python train.py --n_layer=13 --d_model=384 --n_head=9 --n_kv_head=9 --head_dim=64 --d_mlp=1536 --vocab_size=2048 --activation="gelu" --norm="layernorm" --norm_place="pre" --norm_eps=1e-05 --positions="learned" --qk_norm=false --attn_scale=0.125 --bias="none" --tie_embeddings=true --parallel_block=false --init="uniform" --init_std_qkv=0.0255 --init_std_o=0.0255 --init_std_up=0.0255 --init_std_down=0.0 --optimizer="adam_variant" --lr=0.000764 --lr_mult_qkv=0.4 --beta1=0.9 --lr_head=0.00486 --warmup_steps=238 --schedule="wsd" --decay_fraction=0.739 --decay_shape="cos" --final_lr_fraction=0.0 --batch_tokens=65536 --seq_len=1024 --doc_mask=true --train_tokens=384100000 --steps=5861 --dataset="wikipedia_en"
MLP neurons of a small language model. Each row is named by its layer, matrix (up: input weights) and neuron, and shows model dimensions 64-319. Each number is 128 + 24 x the weight over its row's rms, rounded and kept within 0 to 255. Numbers have three digits each.
After each neuron's rows, "fires on" lists the tokens most often at its 100 highest values on Wikipedia text that the model never trained on; "fires in" lists the words (lower case) most often at its 100 highest values on Wikipedia text that the model never trained on. A number after a token or word is its count.

L8.up977:152138137086122105123140156096148116115108155130147149156131167134132129094105114194118167130093169142142081099099122129124140109123157125126134133125118141147142124102104097157114119147128133124152090160084099133108101116086162127148066139127126113109136102179124158151148104152135155150122109140139127206143083138132067185128095109115130134152144119114116154161108134177138166117171149126151092088134097110105133153138153131116094109121160103126119175123148126084106139113131117121125162106131134115119112180154113090134127119155163124166125128090125161118104155113123137137135147095085160086129154129164130106102086140090189103117083145121083130120120152125115092119135136095113108152142114107054110127177125088122093108123135112131100066129155139130105095170130067
fires on: " have" 27, " had" 24, " has" 20, " cont" 7, " dep" 7
fires in: "have" 27, "had" 24, "has" 20, "depth" 4

L6.up705:093125114159149133145113144166108104140112175116119125119119123122155103136111145137153114094146136108096140142131108164092082142110109118093150135157134123163082131134209115120149081179125154151141112128163150130150132101128080133170142120151168131150153106147134117175125140088129149144157173105115104108137137079101146140148108174169136156102150119123109109149158119161133111121088124131119132112125133111157174138127115115110113137132104096123108138137115156151135135094121098119126079114131133096119104108090135128120108147167126147092107134147150096167112149107156132130117129146082142115117116119119151122087144165117127079140137140156083097125167132086120112098123121105109123103138131114167130142159158119164161124123131125139155099125136189124159152116156153
fires on: " of" 47, " All" 13, " the" 9, " both" 7, "ull" 6, "ern" 5
fires in: "of" 47, "all" 9, "the" 9, "both" 7, "bulls" 4

L6.up1307:149110096138064107099147133129095113153127126115134131121130132095162133107114136110162114164179137096113072125104136118093115137185140123128123121099131130104128137150123118105147123152089144122195147134177113192071119092107166147181173106136113117062136110137122147079137143142100095117104109128142084138131090136112161134132153148130111120110128129114099148161142134153154146174151132120155083099126111142122137107157109155104126166135099112154121147127110144149105149119121141117090084106148132145108152154116111113095143103125116091154136116119102112156149163165111066102176154159135135105160119158128136105115123129135077138112111145129102137117167137117108127116109119087099104133143104136126165166127158104124141103160157133141117119137101097153112065137148101
fires on: "hen" 14, "ince" 12, "rom" 12, "uring" 12, "ith" 11, "ther" 9
fires in: "when" 14, "from" 11, "during" 11, "since" 10, "many" 8

L8.up1114:136106121099085133169152123129122130148103193118138094138122118129148146090109157156131119136141110147134127157120134144160120137063150072164133142142076131125123128130183127110117147143123114132114165106163108065112119070101108098131149139131149104133112164153148090120143148116156099112101121118106119167125097123142104108104152163116080141139104108134085137128112167102163087099147125096133114121125135139115148165104168159133107148098095136151106168139124117116105133150116124126124166159111099163130111122076133134096086144142145086166119116178147147129089123098133151118154130132154134106138090132119136140142153153053119118114129131133120078077135150095144134166122122110172102148116143145138147120072142150139141168141122107109113117146121099111108134142171118
fires on: " that" 65, " c" 7, " to" 7, " W" 7, " E" 5, "2" 5
fires in: "that" 65, "to" 7, "2" 5

L4.up1067:165146158114147135102143113110084158113172183132129146099161127116161141119165145117153135129114155111143094088138129122110096129114102113110139110099179151118098110107108123160127104143099141130146147134137120161090109146107120115147124126131135150119139070121111158139121089109099134144140132125160095130141122130106115097128140127141136163146139102132154144094103159148142133176140124171122137116128126143150064168165105145183084132124113095102147132174104147125137116108131144086117102061135105152140143126144146092117170134165124108089135098118146167135099132152128114154125160111113129151149140129158161129103149117076164116141141116127130096141137117164093133086153108147141107075075089130131116125128108125139093152156150099085096127159147122099129111121126154
fires on: "'s" 52, "ical" 10, " into" 9, "ted" 7, "osed" 5, " this" 5
fires in: "s" 52, "into" 9, "this" 5

L4.up35:171112158127135134110104138173130146193149143136127114118083152090111118135122135145107126108149132113187123153104137138174102128133125112117120133085127116141194139136116157149159118089121148117158116119132105107109074118112043136132103098137132134148129113076133116084130120111122171163157121086113146132113099091175122115142158101128109127139147124130156170141130107121155146079156121116091109123135105143132128135139146169149161163163155134134091102098149117106136109128118137121109156110137120124121135095144107140098111104131123112151106146139087102097162132141151158125102144113180105163158120084157114106114120130142158132112100124120120128116073146164121120117116104146092128130143114121114116099078156093120081175141109144096109115143144121153136075081100130
fires on: " Pro" 36, " United" 20, " state" 17, " pro" 9, " law" 8, " res" 4
fires in: "united" 20, "state" 17, "project" 8, "law" 7, "pro" 4

L4.up209:151141134107142133120157145165113152105163156132136118125114152128154127135144157145103124126109119172123159087128129107089101134089146109139167140086141150127061147119135114122092085122136131114160146119105127075142111138122106096126148160165141137179112113116086136123150104132133111145094128172135083135173122132102109112094156129132126133131132121165141129147093122162153126118132129123114101113131150141166139186148161128140126155099117134173122159109139150111157104125103192118161141105145108164114160078142130108142137120149191117131099086159148162175139101149123133144131143128129137133142102142155117103091117153086151099115139106096113096099111159085106107133129122104145119127097141091165104151088141154120096145146103100154103126135118074110120136079139118
fires on: " who" 49, " which" 48
fires in: "which" 48, "who" 46

L6.up998:084151123122121154104154121161120121139125146137131114130113099141114088134127139151162148092124150108082135170130121132104134091100117130093157121088131154122087154170129142167126101151120121176176144147137136110143121109152139124143134126152152114137119070118110150089123115122120163116118105110125121164159127178084134105120118137124113112137139053148121157133109137180141084128140067154194103127083142130153144137105148097140106149162113089144128151112147142105128153117081140114130088150134106109131140132129127079120108140172115117105136121192092140157122143143163091097176116135119158115133116144128112114131154141116127104139152110139084114099155090117119124084079132120180114129110169105138158112132130151145168095127197117139123082119142157122144126122152151
fires on: " as" 22, " in" 16, " for" 11, " the" 10, " of" 10
fires in: "as" 22, "in" 16, "for" 11, "the" 10, "of" 10

L5.up483:114156063104130104135106181115102094122113178106145124151167135121161096149132135137144126120101164104112128138135096114083112114145123088068150133122184153112093137133097181136107103122098110145167133168125134129182123125136105103149079132110156127112130133140116120118133140114136142117143141121125113148126117136121186165142108124147153111148134136131161123123128133178137125105113123126145104120076130117165134141081081138146136124149140115089138139098110139113110106113067139119097096127139099097140160157105113151122123096143156167142128115106125138113125153132153112133121137118061177142144128112098098123115113157099134111152165122143130081127146146050108110081120177080147096063128143091154134126100142118143152130134171131178121109136061144119116098098135136
fires on: "'s" 40, "iss" 30, " are" 5, "s" 4, " and" 4
fires in: "s" 40, "mississippi" 19, "miss" 5, "are" 4, "and" 4

L4.up233:119133176106155116121141097140117116142114108089127091144116138128163123162111144140106147099179132137136128119109111133181104167112107117118093144146134154106154136134140124110140096068122145125122085162152107162130102119134071170175148099135100120088105123100143123131137121133116134122152123141088132114167126114143145097129155155168153125147109167159149144127186137146131099137152149125115137103120084167146153124102108154139154138146165099161083130151163145166125092131180111161147152145115137123122100135109065144147080119113120144127081161138149114106141136154118131096134115162130117095135103122095135101120111175122173120103121146128133146085088121144141133121130085119138109109112127140149103141124162123116188140152108151118148120141109129129131132136150142
fires on: " United" 20, " Japan" 15, " France" 12, " women" 8, " Europe" 8, " Germany" 8
fires in: "united" 20, "france" 12, "japan" 10, "women" 8, "germany" 8

L6.up106:098073130085121083106124090120091131173129149110114113100141119108150113197130131130139101142149103134118163137121100165103138114083127144129131119195134108127096126160133082166106082130109126168135127122138149129110135117136120100137132120134129096114111072152123118162125149119154107126122133130113132173095109157130143133117125095160116181144112102160110093136081167128155133115137117173146116161139131110121136135068122115126132152151079088102169157159115152110156120107099153095149152140155104140114095135123139095151129129153117123121148107174156087184134148105142166103165131114109138122113152128073142112123137145134130120190106139132120141132147116148115126138144128059142081155156188119123101104132102166148080154119150109120132119126119120148127112065137109
fires on: " at" 68, " the" 5
fires in: "at" 66, "the" 5

L6.up832:119112078181141128159138133144158077072144156109123141103122148158107139155117129147173114098110124112107111128099156125100114085143124097109142127137127117099083153107162128169144103151149128121146142174107145041148100149115163106148103100159119124150126101142119125112138127101130136120103129078162124114174117147119151135139109175141175157145138121132129123185124147106154104148120135186125152105191139139128101149157111130148128128098129113118109145104148104126155102119101139135094125087138145154095155136111142125170127102178131121153126110108123112174139120148140117102105085130128154122133079155137141088117145097154124056126134111134143089114153176115132123135102113081126109123127121124116184144145144176144151126124108057109114085148120171150150173123101112
fires on: " of" 57, " sc" 11, " h" 6, " for" 5, " the" 5
fires in: "of" 57, "hold" 5, "for" 5, "the" 5, "scoring" 4

L5.up301:133144120123165137102135149090104138125127149115135175150134116114093086128117146107147137133146136136127077110125144129087121150114178140092144098184130145143098156130129090158123084186095160159131153117127159145118146135127154112095114115143168122153167092180132107090124143123113137150093132123165141144089088186127099124127141134130107109124124146143102136142112129166141139158139097143136104128145129145172089130140107121122083147119135117108185145178130055134123142126121086092129128128143100184107110148149147097072126109133107096176142095158127131153144123154148069158139148144097137137121148139112133150156122110104127127154100168131113105126146129110085119098094159101113113161126121139093171173117142125152126116123158128088120113130182117120143096120133112
fires on: " through" 39, " in" 10, " In" 7, " On" 7, "uring" 5, " p" 5
fires in: "through" 36, "on" 9, "in" 8, "from" 4, "throughout" 4

L6.up803:146152166132102036096115155150072136129145118111158138157100129123112132109096128136136153121161127137117121112116132116166136147123141118136104124134149134102121129041132113162080131122117155113098163096106111095146160110100146115107159146133139107138118118109122152146150130119133139167133121142108086109116094149123146074100135154110105149134109126135109134167109101112186139105141147088102117106170123133147141142105130147151129111134131127175161170101109161128124157131104181113168132140145100129115138135132141128098137103107115124159127135141196151143143164147185154107147122160153160130160096137124150095134149123094136109089152126123120101119151098110129105157150133116127134062071128087150135159121155140156132144143110143127092137169139103137099115151153167
fires on: " that" 85, " which" 8
fires in: "that" 85, "which" 8

L5.up524:148168150162122137126125147109135091159115099101120171111127129108154081093137143106165162141165111097108130118100130145146110133099134127155124094096090129144110126104162140120123156148174152131152053129129138149121121112123137148161131128133172117075125096088107183155139122162090198128113084133151100113170126106106088092135140129146128163109138138116143100147095119122151157183169101096132112095156087147113095160135090157130128118122177109151098120127148169149133087110195130135130179154126132117146147118132111096108130111109134086121121134139149123146102166149145129088070120127178169101126123116148177115127088109101154119121154110154152135123109119116132126112175076117125113102183114124169104131159160114121156125133101133087099102107123097136147149128131135
fires on: " German" 15, " Germany" 11, " France" 9, " Europe" 9, " London" 8, " Canada" 8
fires in: "german" 14, "germany" 11, "france" 9, "london" 8, "canada" 8, "european" 6

L4.up1326:127119108056149124155121177129135098098156139123122110132104177145124130113161130142108122142123120102124130134122114106122083102061181143150198113101112166173074126126112147164095100129149111138151147113122127086147128122123092081119141155151176118184129106105109122148119131113164102164071126133116124194120104179108075144118120125157130124153117102180124138133095148179139097130116120162120126109112134153124149177136145142118111124108072105090160163090172121112144105132104141093125135107144091146142128088113127136139126121143148150113120088123152129150101105089148158135122138083120133142133122114146107136120135173109152103153139081109124099112118148114114116147113127140135099154102150131137144114115100135153124135133107122163104079150096086081127155112128105
fires on: " has" 43, " had" 32, " was" 12
fires in: "has" 43, "had" 32, "was" 12

L5.up1085:150126120097123110145152157151119132115150168126128131114099146151147124102129146107124169117091137149113127154117140133063109133103131133103132162140118131116087117145107137114142106116133135127094134118170131129155107128124106153157131110151118126143121103124107112142139129123129145172110102082141129132102129117117092138105161126180123158099116111145180133133112163185137175108158095086107127127117132151162125120149133139115121119135091140175121120172075129108124151120169101099161111092156125173120173127174090086105114124151111084164101133153123168126133124107132112192114129132123160134133147055172126132103140118080142114163154131127118111112096151123094100113081143148123120081132122123099127151148202110107121102116120114138124120135102131149109094112103103
fires on: " who" 25, " and" 16, " until" 15, " that" 13, " which" 7, " from" 7
fires in: "who" 24, "and" 16, "until" 15, "that" 13, "which" 7, "from" 7

L6.up6:120099086133136145107143162124108143124152143119110134116097112116141147138129146108130122124135058101159152091139135117114104124124141113144130086144168130130112176129138152183146084146142138140142155146095138122102114146141127122164088113136140126149158101129106116158137129138129113136147181120091104138134130120115097131096129180114131159107163101134159154149120145148130139098109106173112105114129159126189127164129138129117142172108095132158151161128097187145155139113158101141107110127135102192136137108159115084151091184155132116114089140138121139143109156113139151088135093101128144137116137141099145084143136137111131125139112099092140137110130163094119090120139125123153114113137108096131093075082118178125086136149063114117088107120156117153125134085104160
fires on: " for" 33, " by" 25, " from" 7, " or" 6, " the" 5, " as" 4
fires in: "for" 33, "by" 25, "from" 7, "or" 5, "the" 5, "as" 4

L4.up1394:139098157095130141115123132148104102103140147101114135143172155102124116177123136102115161116119125126127116101106132124051099127075143139133139146145158140134069123094147116174132117176111129146170101151134154143123148136121105122156081120148155113147134094144125096158148102140167138151122168120153073187137097086153116152155113093120126150133144141166103141142112132161152156104103143175110090131119119145136111129164112125135125148135091048089134155099163166109167091096107156131161124123140107126123113111133137139149124127162159129145129119146167100190107129121154091116095183113076099099139130162078145084126113133142110108143099104108103121107141105136125107129133129097121125148135110103151113136107136132143109124122150105135104090124146114111125137068123123
fires on: "The" 42, "very" 20, "the" 13, " the" 11, " a" 9
fires in: "the" 60, "very" 8, "a" 7, "every" 5

L4.up1023:193139127141143128113126131156116132107136122121128089134138116119145096110131147141134124134146179128074101108119129113106082095128151110119175125043096133125096103107120155141102106122114141140130130130120132130117131154120121106182141122137109136146131137117089153113147110155132146172124139144181152171159107130133075122134154095112135164131130042131107112136136154177140140119147104109115114132154147114128083147163077139171142113139123082132146111103186155098122107130132108087126103099148115124165151123109137082134158134157146099072095112096142140134122140164167139140101165098099120159143152171147132106135133164056205098126116073120105117110105138120058108120108145094171104097134141133136128111122126122125101128123165117143123111139182118121139071122082116
fires on: " her" 52, "'s" 16, " His" 12, " Her" 11, " his" 9
fires in: "her" 50, "his" 21, "s" 16

L5.up1393:125105089102090108113136132143107098118161168121123149112137105085191105158137132124134152148164180117177126094124135094106142160136101149114133115139135130120090122100149118144100175157127105136136122107140128117088124101131134167159123124163129128160161141121148144131135127167114107169139095125141108152215155111107127103132158117118139127121166118098093126121109157194131168150151162134148082104114143101194081154100090115097132122104069130137154140065153150143149095150150149117151103144147133179161156131136140113149135116128124110087110125137159154149132128152110102121110160083118141131125141123140107117140128131131077100122114116113151130107127183119117104113108161129123136088119132105171154132118113150137136124125131114138097111088136113092113121070118123
fires on: " and" 94
fires in: "and" 94

L6.up704:118135112113112104096167163085113116106127136134154117135150116097099115117122139108164123149125114101111127131115125123091105145148137152162120115130140118147170116104152093137094131158115146122152162091133075125149136094107138109116133119138114124092126087116087101170137153146165126148171131123136071132109117142111111098100152144123126173148110104128089089171086128122162164154126176148107098120121114148225160138131104137079137160149154094121130121105085141146155154080137160104154142069151093132093152092152142109105155147143094143134088095128111147152090113159123102138125187104118150156152118115147117123142133136150138084137167142110152116114142122091118114144129132134091098112147119076138145099169138175120082138147139104129141115143133094157147095133151159
fires on: " of" 98
fires in: "of" 95

L4.up396:143114121120151144127125115160125136135132096123162132149096115144130087137135142146139137131145159097149096122106131127127083095130095134103166138085147132147133121142149152156141114114089159118149077171134127119135149145121103129211135108152138122073125076095110159166126119134108124127133157136129110141158129083115139139146168133100126113119124080147136121113139157145131117139136106142122099128153164124131115117116072113136139152154127087134162149128155114126128068102175100060111110111126105081163137114132102125172125137135148145122080097111102085139100123149154091116101133093139131132132166176127122099101155168094162125145147108114077175115143137161089089112139109121106093099174142125175120115132148150127115147124112089126131085140177122145143134097117121
fires on: "'s" 37, " Pr" 11, " Her" 9, " his" 9, " German" 6, " her" 6
fires in: "s" 37, "his" 12, "her" 9, "german" 5, "prince" 4, "an" 4

L6.up137:107163110117083099098131119148088129135150126124117112155120128099158141148129143105144162115115129125072094135132108124065118152112137126113151088144145142147131102095129089143152116124091139179146126112140134124129151122116113125119129119136109127134150088151112103149128152144155153141158166156137081135100131125125138128110120152148110167130098059128116091129114135143130156091124172131103093135129132172184143103114117146121132142194082072137197123116119164144123146101097179092170096131123096109123117099143119100118132137118126131128126118157151109129095141110174110147171121118136141125128113155094134114141136163131098130143138116125122124110128087143107118089105138149131101098124136079169127111146114136162095123137168137134142123156139055125112107083166139
fires on: " of" 42, " the" 25, " at" 22
fires in: "of" 42, "the" 25, "at" 21

L5.up14:116163141092138165114137183159085063106154126116134121149100129123136135138135145122128157109102130112138133134130122108124119118089111148035136104103133135153068112143113189164133077153120130163164130169168111153108109134139072076131094118139160149119124102139116128119113112068123143096130119136125097144163093106115107118147097133146148159129131097130116158143135121181148097131137141154119131135109095189143105151122127116117140122143148088096098139130151114129125159107136100085132110095138105128125136141146115135106123106191158141131137137123118099086082125123162087155076142123086097173141169112127127135127112152084114105153109130120127094130147130093121106072132143110118120068148144119150163108129112113134099133131155150111120087163131132113129140130142169
fires on: "'s" 58, " the" 24
fires in: "s" 58, "the" 24

L8.up115:119138096112137104141181107118129169125143123101144145136126090113113107127117163103140148119158128096098109085133108128069134147101143129117131148127132160131125134123108101135104146141170172145126118128135157091181107131141161123121133157141152142126135113133129087149138116143135141161090122134151100123108134116153154079085148128130084163133102141134105090152117102158126112158147128111142076124151133180154106104112126148111139141097125098125144162088131120106141114116113204117109139140099100137168118121129155167061098077102103103136112119172137123153139129148138137163095145153119136102128086117122140105133131125147112092154081147118113113150135097105094115095112139084112150111145118129131156131115124073147156088147137112142135122156070129131149140119151086
fires on: " and" 48, " or" 13, " but" 10, "ally" 7, " also" 7, "c" 4
fires in: "and" 48, "but" 10, "or" 9, "also" 7, "morally" 5

L6.up1017:165134083102119134115127159124144159098161113115144165125113139097132116121111151119149111158093127140168144084134128092143126124119140164116163116100139103086096116106117174136112147150125143060146137143120096112114125101088120151089161122165126142152188150120140158150146115142146149177130158197132066138183096104102077114125136118110110118133151076121127117122083134137145149113121144081127119100137126156149144151143052164099085086111117127153107147157102126146117144124103184098146123127151085162145132133120145112119133133127155143172105113140136147163135120131130146109138141133131128152161134141111110109114155141088182135123120097098126126094094154111124089141114183130145090130128137119138111125118161154134098161135119126122097143139164089101118082102105149
fires on: " and" 18, "aving" 16, " which" 13, " have" 11, " be" 7, " with" 6
fires in: "and" 18, "which" 13, "have" 11, "having" 10, "be" 7

L4.up1007:160107129124137135131158090174128138156144122136147093148127130112128083096114151129120136113160131084120138103118138117126102086106142109119160168068095137153126125133100138081105148135113147152186085154109182107109112122149147133182142087167125121105115091110116166126125086161113185122123080080130144134169158142095137112148115123117132114141129121130124106153116157141126141156149107113153127118159156125145123136102088144133153152151115102154148093095174144077111107121166146099098114120149139125121131125178136137187140126115139111126127116128099122158135132152142083117103130143147175099130146167133110125110106148102166102123126102101103155122116153120076108131116117157140108150180137124157129099110138128122118117138113082134116121119151178167126130112101138
fires on: " However" 15, " but" 14, " her" 14, " dec" 10, " his" 9
fires in: "however" 17, "his" 16, "her" 15, "but" 14, "he" 6

L5.up1161:126146125134136168125160152134116155149159078101116138122135112148167148139130141153120181102102105129143147091116126131115081140102109128095144118116150131116095145113119074138123092109121117156095124126121097130105107138109134166138184128118143126182136106107116141157129061114101127143154125172136098128122117107100048109120193142138117160110127115117139133133108139143133116161138133105109101115130124126157093153114159110120118118145104157184095145092127166112120120141194129107172112116148124169120144096158132106118130127126127073111135101151103132104145121136143130107143154169145122146124176149151115094139141125070152106144126121108147143114095144156129103155153120140146150092096089124121099124136178148115082148139106106108119128131141089149071142103129179
fires on: " at" 13, " by" 13, " the" 11, " who" 9, " a" 8, " which" 6
fires in: "the" 13, "at" 13, "by" 13, "who" 9, "a" 8, "which" 6

L6.up624:156132123114113139142155130147123073098131162117144115115128128159144147141131125153150141158148094105132121123125148135158100099063160110114128147114091142132093122098095169191107106098159128084151145169132126130142081116120138097118113109127138116096101122108106145114148111096134125121107126174163139163150045123137101147135123100103105113123121128132167134120096149143132097141134104130115150101147149143120107154195172139095070076133109113103129166120160140144107109100102116105112132147102124126105126157158117103124103139165180127147123107138141121151148125142131146107143133141110139135144129152172147101105093144072137099152105121144127107119084178114136092127147110115125113128124118151094146117100119122148136174136195114143118105107135087099191124117125099
fires on: " has" 22, " cont" 16, " inter" 12, " int" 12, "aving" 9, " had" 8
fires in: "has" 22, "had" 8, "have" 6, "having" 6, "interest" 4, "intended" 4

L5.up666:107137103132099122148155100104125154147144150127136122123110133098137066108142114145154149129142133127065102173126106140081114098108129154105131122145182159139089135098164118146127142168112127182131143115139154116134164092138169092121098120117140123157165128167152104160132126097143158138103134114132099119119125114115118137112118197121116135139137118122109107161125127158151139152147148168122093126097128119162116142086088119105132133160104097146114099096124168139136175146160150090129113144146123120090110123116122137111103139125091091140186126137132138167082147097142119135079099138104146108152124131124092132136141122101122138130133100114089115121182083102078102171152137111123119149148130098186148117164152132132089131136144124092152108155075132136119140096160143
fires on: " of" 40, "l" 10, " K" 9, " The" 9, " m" 5, "The" 5
fires in: "of" 40, "the" 13

L4.up821:109161117124098130104139128120122153119140089124119151159139112092160160058104133133149142122123122150119110103130140125107108130145181146117162144149138108176079121105119136092121110169121132174150168130152154145116120139129194151126126097135123121178169075173133126098127124125179118119118133141124122130093121192109099171108089147140111153130118130123134143128133146159171196140151130147131102144149135114155107131138128139098113122169109097122168173163086132136115150117118106103119119113133134182117118124132138133116120117135107102151162126155110120164085140146106098146139128126122151062147066142130122142118119118136115114125128131134119100123123121091095108103137149103124130166175106121089139163122124094154125128126121147106127104139116111106120101124122119
fires on: " during" 26, "G" 19, "uring" 18, " due" 13, " through" 6, "L" 5
fires in: "during" 34, "due" 13, "through" 5, "from" 4

L5.up146:162157145154146081100154158106111183148140125133170139168143134145118131101120125125115087121161071115150109123134145107108143154085143111135135124170102137128156116112076088153105141093127130070090123073101112097124135140140140109126122148193131128098133095099131095121123142157158134142118112098146092146123127131111151114126139161091128136137119151123110087077107151125137103146103129109145155093164149147146128139121111133149077127098125150157187138123155162130134129148104159136140143131103097127151109158147088155180124129122131126167111125178120142133137112138171145091118093126152170122126111191122123146112118084129164101130143133143107114135104180107110103120101097159122131152152098141107115126105091140111113124142119092149072133137154139134117107171146094
fires on: " but" 56, " and" 9, "for" 7, " air" 5, " so" 4, " For" 4
fires in: "but" 56, "and" 9, "for" 4, "airport" 4

L5.up1354:139149086111118182139144118097123081105121094105129141131160114090145121153110138138159138087093166097095093111108118109101142151197155139087149100124107102169112129125142089089163126171079127161194141192115187176136125141112165142142148089119153127097161075129111115120139115142141089130138136121122154120137130172083088146139098129131125130131118127128110113153171142146132187141124148132106126118095118126172103104141076111118140122149135109172147167131089096154121138120146125104115113100151142109097155108135133127078168106119096090145152114138117123121117124140152092168138175127112119096161098158125142138143130164136116105120136124140129090112073116115103103088130153146111123140122125097128138186164123096138136117121135149143132117118161129121160111138111161
fires on: " through" 23, "rom" 18, "uring" 12, "aced" 12, " In" 10, "inning" 5
fires in: "through" 22, "from" 10, "in" 9, "during" 8, "faced" 5, "replaced" 4

L6.up311:108123107098096130122124156124113121118145093104108140121134118088153104131107128111162131198143114098140093075145126088117104137134181158092153116160143109119102127110131126163132092158120118149113161152148155091144129120146168140128140111164153118105159098142124058176138128138115109155128163159126114138120125122122087123127133164158127158109108106146096127165107145204140163139115114151138131118117104135153109168118080135084109134139112068148176135107167119160147147106126165098120136141105105140105113113137169139124096145137137116159125141135147116144106130113123123119164159125081146139133078141116103123141147178118137118156126122115137123125141112097070106130148152112109087147111122080120187102127095130133111135120129148126092094166128094107115110072110127
fires on: " with" 29, " L" 19, " from" 10, " of" 9, " both" 5
fires in: "with" 28, "from" 10, "of" 8, "l" 5, "both" 5, "liberal" 5

L5.up667:137138105145127139140186127129118127107116183111140116108145128136173144123118126168138098122138107087102095132105133148101102142156130141115124120120099112175089118144131125143123105150128125129102135153157123109120083139116151118184176062153130129147150105134117179109134141083162163140107120053173128160101113128109122159161159126164133139150163117116112123134128141159148123145100122145122148122156144119162129142122087144141127135136145093096117153184124097121109090118140104129133115116111132135120157117131123123131134144179116122125092118134136101155093141113192113115070146147127159145149083142141173140102126141112132093138129104128100083129121179113167121135060124075150120102151062149156160183144143154158133116119127108148165080159120118136133096139115136
fires on: " of" 58, " for" 31, " on" 6
fires in: "of" 58, "for" 28, "on" 6

L5.up923:144119133071120162140156127161130108173161144116118083126130148139148119175143160122119137079137143092156089148120146085146108100101108120088128095067133140117141143142106157191117080157137128141149118170137103099126107131139051108158123125115139135129129106102112131159131099138134125157135137146108110170149125091124075136117170123129135149113172063184141151147121146196117134133146113117108090128118116153149112151143121125154124123107135115133125143102161146152162088114110146116092151095130138141151133089117096102124094169144125121134074102100125140117082138156113121155090142103116102152145172139135115099126104177083161125130128095110111143137129121111121125122108125136153112139115132117122146097106118160120103143125156119136118102121130128133139108056083148
fires on: " her" 32, " a" 24, "'s" 12, " his" 8, " res" 6
fires in: "her" 29, "a" 22, "s" 12, "his" 8

L5.up183:131129132066138146118121168134136136098144114114152095120138138115141130140146161144143147181102133105145102091130118109146130123133186107095148101077171138110103147112100175189156117123127110127115125174135132146153109135109129111117088120132157148110105100140118127091126085114146135138124162217139148148134116149126123159142125158113159128147143140130128146138124146203132138097128118138120109132093115160112113169162144127115119119143106115097125135123180139121115135083083125101099129112121114144143146141097113110139086134159178141140130109126151131095126121112137120157116138091110120118122189134142119111109088178129173118145116116121130116124060155090079115129157127129135090124118105109116136066058114093128088177130156145159085113125120109110127099115130119
fires on: " has" 22, " will" 17, " may" 11, " can" 11, " dist" 10, "ust" 9
fires in: "has" 22, "will" 16, "can" 11, "may" 6, "mayor" 5

L4.up1086:152134108090134130112138142143108106082151175122128154107101136139129166104148139175143120160083137110089119093126155085108097130115181135079149160136121132127072141101132134138124133162152141114106140169130118116160114099122183123113093088163169152129103127153102100109146115106145121160126110123164114174137096133134083170089113098132135145145131130128146149133106123145164180142124146124132117125104111174121107168159121133122134134081124134132103171139119096140156147097097164087146144075148122155121133114147150104114131184150139122151127118129199148145116112154089107161127196111100152151136138096146136134119109150093144097143136151101125102133107119140066128133132119116109122110086109109142110119124127143115129152134130148125130105148137108101149116087100114
fires on: " would" 33, " will" 19, " may" 11, " could" 10, " can" 10, "ould" 8
fires in: "would" 33, "will" 18, "could" 9, "can" 9, "may" 7, "should" 6

L8.up49:114120135119150080129151113099112127129138139128137156137151134118117076109125162122115125147172170110121144082124129117107138158107107116166136103191105158131125141087150140158096108118126151104143117120170122127114121099102165120098114119184107133131117132132129118124134120122160105130101124164154072098155120143140150094146121100132118162117125142114113104123167148121157152113157161111163095129175153128116118166133100128176104140101094118088163143142191115158184097085133134131138151132122074155107103164119129130133146108134160140144112138121165166153111138134154048156090107092126146136147076110102144122114110110106133107142133120127125128108150146105084127114068107087133090123115142109122128180123142135136113164132142131147125123155143122097118134163154114
fires on: " and" 61, "et" 8, "t" 7, "4" 4
fires in: "and" 61

L4.up1461:141112170119113096125142114122126118145156138095134107129101142078144137145142159119127127105162074111181135127112124100097110118137114110115094126119143113153145117124142136135169099101108150140137132143183132131094095150138082117176156076169144112056132099096145136107130104134089133113117122093107134142109129124156106122135126130132149152134173144126111167145183151145166172132124091145144132150165120147145173142131133094110174144153103075122086136105115163103113140118148128161102079092116122126143151089165147129102110087135106089097135123131125092144143142142144152136127130129155084130151117149130164106075134157122141141132108123133110114109098097139148140084129093119143099102142130126108108157111146134136126129140130138108109116147104114178144091114159159
fires on: " United" 43, " both" 16, " period" 10, " rest" 9, " century" 9, " state" 9
fires in: "united" 43, "both" 16, "century" 9, "state" 9, "period" 8, "rest" 4